config = dict(
    n_kv_head=16,
    norm_eps=1e-06,
    tie_embeddings=True,
    parallel_block=False,
    init_std_qkv=0.0156,
    init_std_o=0.0,
    init_std_up=0.0156,
    beta1=0.93,
    final_lr_fraction=0.0,
    doc_mask=True,
    train_tokens=638300000,
    dataset='wikipedia_en',
)
MLP neurons of a small language model. Each row is named by its layer, matrix (down: output weights) and neuron, and shows model dimensions 48-143. Each number is 500 + 50 x the weight over its row's rms, rounded and kept within 0 to 999. Numbers have three digits each.
Before each neuron's rows, "raises" lists the tokens whose logits its output raises most directly, leaving later layers aside.

raises: " but", " though", "and,", " including", " although"
L6.down306:454499457522489536505450531489517572397508456515533538441482504464461413525553607502542629455503460495500445570518563570508582462515452533455488427431568495512526473468530519440466540425533423538452462528489471466473465499529514563498525508427453500509488541532524552522497454499523494555

raises: "down", "ing===", "ing.", " up.", "-up"
L10.down585:458424502542487534557562605537394465480587507472478493470405450458586448525460523503425464518497472591490460470502553461421427566508365572535522494471483516512532541543486431503515432470534481413515405487408404494512546457469452497514507464509487503524501494500437486506542557604541566460

raises: " \"the", " \"a", " \"Th", " \"", " \"A"
L10.down1513:536509467506432526526598510506432597494458398460456496439514500521544474405424507516482512491469426546510459414481522574424479557514473471431490523563562545450448470520464571555378573383437539535503475490545508490460483506432490422581471595486553458498488572465562483584468435508478512493

raises: " it.", " them", " it,", " them,", " up"
L10.down1534:510552484471460502447551452494511552443534483554460517475505461463504542571529437536497527562533481513450517554481556565440422430508445478468502472431458556559506515453520502507484611471409533560483522621450468482428532452465467519591570474532475515428568494487486528467490467532452578433

raises: "enzo", "atsu", " Hir", " JPN", " Transliteration:"
L6.down16:485422435517429422425484484490498570432554495507617554447417457496535429417467568512418504501479532520445493377486542533480487596506488538602550522532465487507507493549545517449472421494511467431493467536570470475470498426482519587573494509501540404536541495454491461531535426548444522504

raises: "ious", "ommissioned", "ational", "ened", "atory"
L10.down653:538529442514494461538560432524502430507532380549533444555431433479539479484535506432473563385510539506523487514473420502511626548485483500423499507479451461407574525457581475461421506467524412532441530460469605462543492494618411522424498505534555546514493501533539425485515496401498482456

raises: " has", " was", " began", " makes", " gave"
L10.down1853:460567520510542527528562497539510413456549480508448537502490538444442585461515492475495439538511520509621397515452559515563522460524441535517494622509417529607410469506408509571550537446451467542531492446482425545476503569527526538423507437490444540499482523499508429482527479414472403509

raises: " gave", "irmed", "duced", " makes", "es"
L10.down1817:506534511521498607513519497433560479480580384502496456571411604442512452394513483430559455482472500475512429492569563524473482473378535542552444371520530472494445460466463471484452460492532543444489410467531472503560531543624577486459530485492503597485492521515570447471473421426446463533

raises: "ly", "ities", "ion:", "ly,", "ize"
L10.down211:467454450616591445495542474463509619508530477479533493446519542482466499587578544540456523512451423438530531467528440521395586535454506479472469420497558455535546513487479453531549560468565545566557457464543471561510510486533447515527519519507506482405499449458476573504521387563464359557

raises: "ious", "ott", "ated", "ational", "hes"
L10.down421:559495533502532421423542461491431500509469518502445442549553539458462374663457462497446501507463600489528478554449497458455495493434574545508487481608479517515414533446538584543469437571488493537461473341477626530529535457569559531427531530513548453485460549493483482463509486493550516442

raises: " one.", " name,", " name.", " called", " name"
L10.down1052:490423457529525557490450496479511556539561520575512496515387492507449451483582556457503588480469530523492535512489391423405524442517554502444462467538521520457482534444506462488444436417474436507579440542582564518499502481556558440548556463491554451517421555555615480451555559511474500534

raises: " Australia", " India", " Canada", " Africa", " America"
L10.down868:399445533532558549473565565488539500498501516491601497443556530531553624462611418464380392542516425539474507376499527507509467537526454465599478512450477432505522519485474496480492422463525475507418434502488527424529468464430437595563458554442610545490429483428560504365486499474547502424

raises: "==", "==A", "==Awards", "==S", "==International"
L10.down824:490403530506409531460525566474512556500485535465506437517521476497537557520455475569400486452510512565484480452372473419486533448575547511499446485488476481460481503608458484503540521472538509538525481404404485600577493533506481543545509445487453499454480482459465595456469476475460410534

raises: " new", " a", " the", " and", " an"
L10.down1493:461586496528546560465542507511447439558546530478537476470490470536584529565455469472481609371457421403519433515469456472469619484522455539527513497495532523516513600483608449475563563539481437518410432533444549497511449516533470467569536482514557470506489490499562413525499497463402457491

raises: " other", " another", " then", " a", " the"
L10.down1234:457546458448532557472546474549557509463425447493502547499572417452430553497477427522452536368452484562486460537553505524475481402550483464491447542474486442496541468533482443419581519471490553493549434524445530441490521439584573525493488600484554382490493456473431455474540487498496476491

raises: " that", " that,", " why", " whether", "ful"
L10.down1651:598524523478499479362413524441563496438545516507523491536524481449540553529504510551428549571544474509487534485494492505487552531618486445350444474498458592455505482424463580475515570566530426551495509464466525555511421522515457486489482541524453538536603421504424445504551385496442466485

raises: ")", "]", "),", ").", ")==="
L6.down661:456488506509444534442495448466548460460488552558574438487581505481481534444549486494391565514500515407430486553432530480494578509508508606621500475491478483479523443592454564518491492500537560463496447412510576485528514541416558517575537495553534517552458400459517547495429470436490547494

raises: " up", " out", " up.", " out.", " by"
L6.down1158:480638441501447417565447501493468494562528548483500513505448556512543494581431564502569449541504490655469483461484435536409552463545475510460447465486455573524573553486518666490513560549517525502465557525464513511452487421519503523510537427488504435396437439469493511535480553407491489492

raises: "ifying", "iting", "illing", "ing", "izing"
L10.down80:524513526540563463513455388569451524431375543508483502395544400544510537397529541470553483493495479516471482522500526543526497509552589505629564503486513472411471486504493502547552451461518526487490557494552558535466515485498474542559406468435508472461508472488504528439542542583549422597

raises: "in", "as", "an", "ie", "ords"
L10.down1020:466417475456622432535488564472469509589522506481411513535487577493558519458559528522508535607383448395539392460533587364378512536444491571392563580490548518516473517449567510504537456430597404534478429469495487499434469406578462480456527501442541506476492558444482502497539591522558484433

raises: " these", " them", " them,", " them.", " that,"
L10.down1370:511472525450616565466633465477499413524514462545524504472498566510526515590574530453496466423485426516502552522475471492515462496540477491500588490392396587468469511414464544429432457568457537529554479535541473396458525462437450481425540472482491451423455477495543502569545294438530472404

raises: "ive", "ion,", "ion.", "ions", "ual"
L10.down812:432478591535553454454543446549480527528509431574599578501479507544497553543491520478533469488466437418552530507522396568453550492484497484488497565501458477558482526379490502472483528439464554506535513533510546409518610575517450547426401494506432451447424560472439504616512566399461445553

raises: " it", " they", " he", " this", " there"
L10.down464:536566486525601564427501494483552559528371495492499502508505414525477418511408501474496492447451440530601494433512451541487472408494423395566559501481465532565588517475486471471474477567528503467593503461476498514424531529467482597482479453505484506518511581552500563542561514427545490493

raises: " album's", " album", " album,", "CD", " remix"
L10.down88:384489574489493518577538503500496541586500454506484503514543431518537456569459517407522451527487536531584477458479439491474490539513440470565432440502455487498515531441551560449502522482635445528484501572555462492554554462481596523526541570435545451486595459423522479476397479517493499526

raises: "ited", "read", "m,", "rown", "m."
L10.down1609:520510610432522513526442489596535540492483465507451406517440547587545533439480493472579480391487513467597440462429564491584565570433452471529515513495495489542462558484511477500485407497479475513455563501513571540492509439517467537535498545542490440490456422465474414443582484421548526445

raises: " and", " though", " including", " or", " but"
L10.down2018:477438456543422522498529530486428492468465481490516495527496600479542449522500543467604566520564520502592456492502568549479642450478481498497479528490520407482518468466492492538474499498450490603561553607478517446451457542514505389518573452357538509524425563547512479476549393511500579491

raises: "rat", "ry,", "ise", "ry.", "iz"
L10.down2025:477506480477538433468510526496472398519435494573563410396499500435464519432538538463400394531463430446472514526538463505381475580518538589435505482525494516547634599503496536518543539502460472515509432538527535521580460493478445504580574537536450428418520585426470507438532527496489540574

raises: "rant", "==L", "ale", "ates", "ol"
L10.down408:397515508422519507548504569532552567402516500484396512521481465482484512546437643453444503413538498390573497456434548578535433531437569529501570465512498454563447483427467529439549574468537444495569485532550602450493440529532558437516469580431483434486527528389517532516476453528549541520

raises: " many", " its", " some", " numerous", " several"
L10.down1821:499484472538510539378560491432395521468499473528516448419467614490382547423521524532421472560456475565504530501514476474484549531544511462608505423505440563466528558435570473440564547461435540468549414577503421439464536554477443471540558428464473490598503491451491516390410565513495419534

raises: "olk", "lying", "rench", "lor", "lag"
L6.down2001:481469473552487424499525478520524507496529578461570554551455452604546483509557497453408505450418416476572479519604522542435484454513499498500586438524492440514475482545476566473485537481569475562477486533568373579543508513407525468464513409495467517442470391509472493499515504539531545463

raises: " that,", " how", "er:", " that", "ed:"
L10.down472:498475480472573615535466530484552463517501513510482466588396534517459641466435489569552536434541463543487661479460491480494545554537509459501451476494458438439564473513427457503548562531486438433474483539549517544591411411570499525523483493516533487463512504545486407482436551466506517505

raises: "en:", "aves", "en,", "en;", "en."
L10.down2044:493454479436585420551414473384538443471495435505404435504526429482486544447592517469591580416453533471552528550452604595483443448542435471498506514439473467585484528508483510528513503474510558483560538406435501446491464547576488502447522472507517416389436526378521445636509584506492560444

raises: "==", "==R", "==P", "==Club", "==Early"
L10.down209:502603507472506552421376561517593540524502524459580460524558497554479534474501530534473478493458509501554493535443512486429532468487550479435436505489476573539502589413444496483506611448604556528565431464474554532428523457498597459507458455585447547510503468491493520456502433513477371436

raises: "eck", "ous", "uff", "k", "ks"
L10.down909:512487527444396401480538498508562522571536493467576464489522489499463528509467508557523542514503475499521564471497464506550465407507543506506487492530456447476457517522352528409443522481504519378537509466500313539514483510479526438484505497538513443575558528490524483546515396502495522343

raises: "down", "-in", "-on", "-up", "ested"
L10.down606:447497523519583546512615527499522466504514490454514560478490432555514569555485563479535613442514372517534499417510537529440491568420513511499460438377514545549395494453531511489440497449571500578422467510418373546522500508413451470457522430468522547547537521495518455414446460498478454569

raises: "al", "ar", "ol", "ard", "ally,"
L10.down223:493477422437508443493499413550494478493548573484508546587464455474445550592494462491476562399355476523493524491401456609382437479560475517415565498464468412475434544514449546496608521437484390461526623401528458476503474451494402507462534433431465547577467410454417463549528495572479564486

raises: "ing", " of", "istic", "ful", "iting"
L10.down519:504470581494430571562516531583468408427442551521459445448532372507407467463491523490433422483462426438544492442481501502488621512576449505506364510600537452392585466545524463546464481510563457494496563471459569533474561556504561515508456529475470538516479538452556560511509520539512504538

raises: "s,", "s.", "s)", "s;", "s"
L10.down713:567509498462432607558464520441444477482502443506478469536471529512389497522571542540441615456486445393476521469569477490477524423394551520450446511381513465521523490517448443523596546551437526528475536491544609424459525543521544514528541570470467551487457501532481556510569429509536498551

raises: "go", "e", "olog", "e,", "tt"
L10.down25:536521500481491596489415454510584538527514523521538446598436546513486461484514628441610539408591570560540482455485560536514511530550484463524469550510629436529549564532430512568558567412540543485478463404545438438506482505565509433460543451455502392608458493370426455501519497474503487555

raises: "ion.", "ions", "ion,", "ion", "ation."
L10.down1420:477505538559522508458536527594499531471589474442653585489424525560526524537523465558412421581457511446444516437532486510493506503479385376532503509524459543496505434447575512479522518516545520488584539508492492470586570534511515435481523455463590478470612501418415498502586445549541580498

raises: "ue,", "ault", "ements", "u", "uous"
L10.down906:519572439544526495458486504574448505543524503538547428513466440543443550546528492437540489404543492484522456463505366517427531453529550492605519514498495442497509515480522462617440487454487589580475499521464512530394484420527508445482455536555531541576516461432580464548559483476417596468

raises: "chn", "let", "le,", "ft", "vi"
L10.down277:535487510516546502435505488475509508513434556525520610454525487557436463565426516537413530574641479441571509506360543513521431531554472476433519483502483455521517569362499463530593557599544475500642398524424481546416470455485474421558436526366519554449509509444473518394505557548444551519

raises: " surviv", " dates", " date", " origin", " exist"
L10.down117:568509479440462608489521410527401482514491481449507502518540481499466485481494537503520539560526519476487510413454526521518536575515445484589503515462473558490450521500419465443372505498563580603480475541491465411508480512515457363567564495437489514488556495472464427520527447473431529554

raises: " this", " an", " a", " that", " the"
L10.down1995:466476521492513563444519514466497565479544529527487493402562515537493471546496467444553534545465448507531439460585543578445551450516455520470558487510565551500474528451526488474495514502471480529402484565403535484492462567651523538566583571500509532450447434518452547403525494478487498519

raises: " were", " are", " include", " them", " included"
L10.down1080:415550411416394517505502483492495499573504520564413516481465485478505490491508499557597496467528494462507474470530565515552544453570453507411517483537561428474513542623541550529542504529472549582458547471420550495405510491552451460604442447510493542485529472567478504455476535407537563430

raises: " are", " were", " each", " through", "board"
L10.down380:550457593472483455428592499537515462581416512493485597519480450482483517474573550491530464485505525611484482536524470542473468461462475420374344555509546546523458549529587487444460478474516379543461549454473502439451519486505417490552414540503477485443452559551491528535509543509559488627

raises: " +", " →", " ", " +0", " +1"
L10.down589:540485459465449550461563484509497538483510493495496554567470449486574531417485574509554520479524484484523500465552463566543434520442433516495491614494462504478579531569520543619449489496510509478553439569600436358475410462453474545564548575421424578485512423474446412477538427475412514560

raises: " and", "'s", " or", "'", " nor"
L10.down249:532441479517538495471503518505569522511420446554474473580494523465485497482446484481464560478505550479519603462507463367492472491487463564551531548534515403488467478353492531489520515532464574421425437542493588534527549435486430540536470476518608494545558551519537499512402542406492484509

raises: " and", " in", " by", " on", " of"
L6.down1539:559473452475507478496523495612497471553566516450496478504479501534581505555469460547536503567459462457405524536550567481438491428538509542460469522440509467549536522577547523506555402426457548408562383517461484528534492533551487494352453523531546527449493518567528471479533550439500480533

raises: " de", " des", " du", " del", " en"
L10.down940:500501511477501529461448476585513552454401497477433513432471559442650530539517572498530395524523499461409411310462552497470445586441427584574607533497498540483522534459506472538482536498545559451547466539492547442578495444446519506429498537535562461627528477494541520478547488477548574562

raises: "s.", "s,", "s;", "ities,", "s"
L10.down439:517422505477502460416441475504542456550537450518445461437532490477525503460574530570556529396449596474552514490520525536479571441434476547469434499450461508524503435473549477544465497447404534493470481447617472567494474441555603560526544514436408515568496546608406515452509412475429536469

raises: " and", " or", " &", " etc.", " |"
L10.down1845:488496544615413514466570544567617454546490576486499403401441494521541420546482586490437410448463518561501471540530485467483536429475583479504509507463513536528485516424513505530453462543496443489415477524516497551496481465504446453571562527500583471447517504476515494537571426510541554507

raises: " they", " this", " it", " she", " the"
L10.down1638:471537530495535497478582550523500451472457447428479559512546451462520540511455529565390536448464461486574475471485456598510500416475502443507607512502477529631587611402540569410530631531437504535511488461459548508535522481550440503417442504557538421549519485445421534511444454457532441539

raises: " The", "-the", " (The", " That", "The"
L10.down795:441435516556498466463560459536599451455550577548494461495411461451492565529478444532468589546493512514414513454497431475534531492430502439518567535520480446511524538397595512504416443493483611491468465461533503532447479452476546504434593491520554544526557582535496527561564468471460444517

raises: " office", " active", " office.", " retirement", "hip"
L10.down761:471476503545523464500506645474451509568539475463440465548462556569405580507425533437589564520516454479576471544547505551490433550508499479570567544487435468463458523482515556501499482515439451474495419543470506571446537446550562521505496576565433498472538490520477501465533518459564480464

raises: "ks", "rd", "ld", "k,", "ș"
L10.down1166:503514488480489541437509437485410454500549540585569551447581590465472455476422506496443559451422503528457527508593472482402491613534461580519517507552508509469593505527402493539397441522430524457440497525553421492463489549557539389432434530505563534493534486495464490563546384528424541542

raises: " are", " were", " include", "ights", " don't"
L6.down969:505601503442470541461451414564461506463480498551507541547505513542497482520464482494456544471516438510429537492526560488482578404483488465369432543467566549531508514496568500485525579515579489538495515492554522520499600424542468528489457535622393468558390468471502378517437517420507567527

raises: "weet", " comment", " wrote:", " told", " said"
L10.down1220:445492472559520435466508522485467457483521461509487516458397516481402541484496440552464568510454547652502491520541398495497574551552523383467480479632473525575480519576449521480548449551460497512456436515472484421514449434562517507555467497460476561534368567541508522507470509408450428449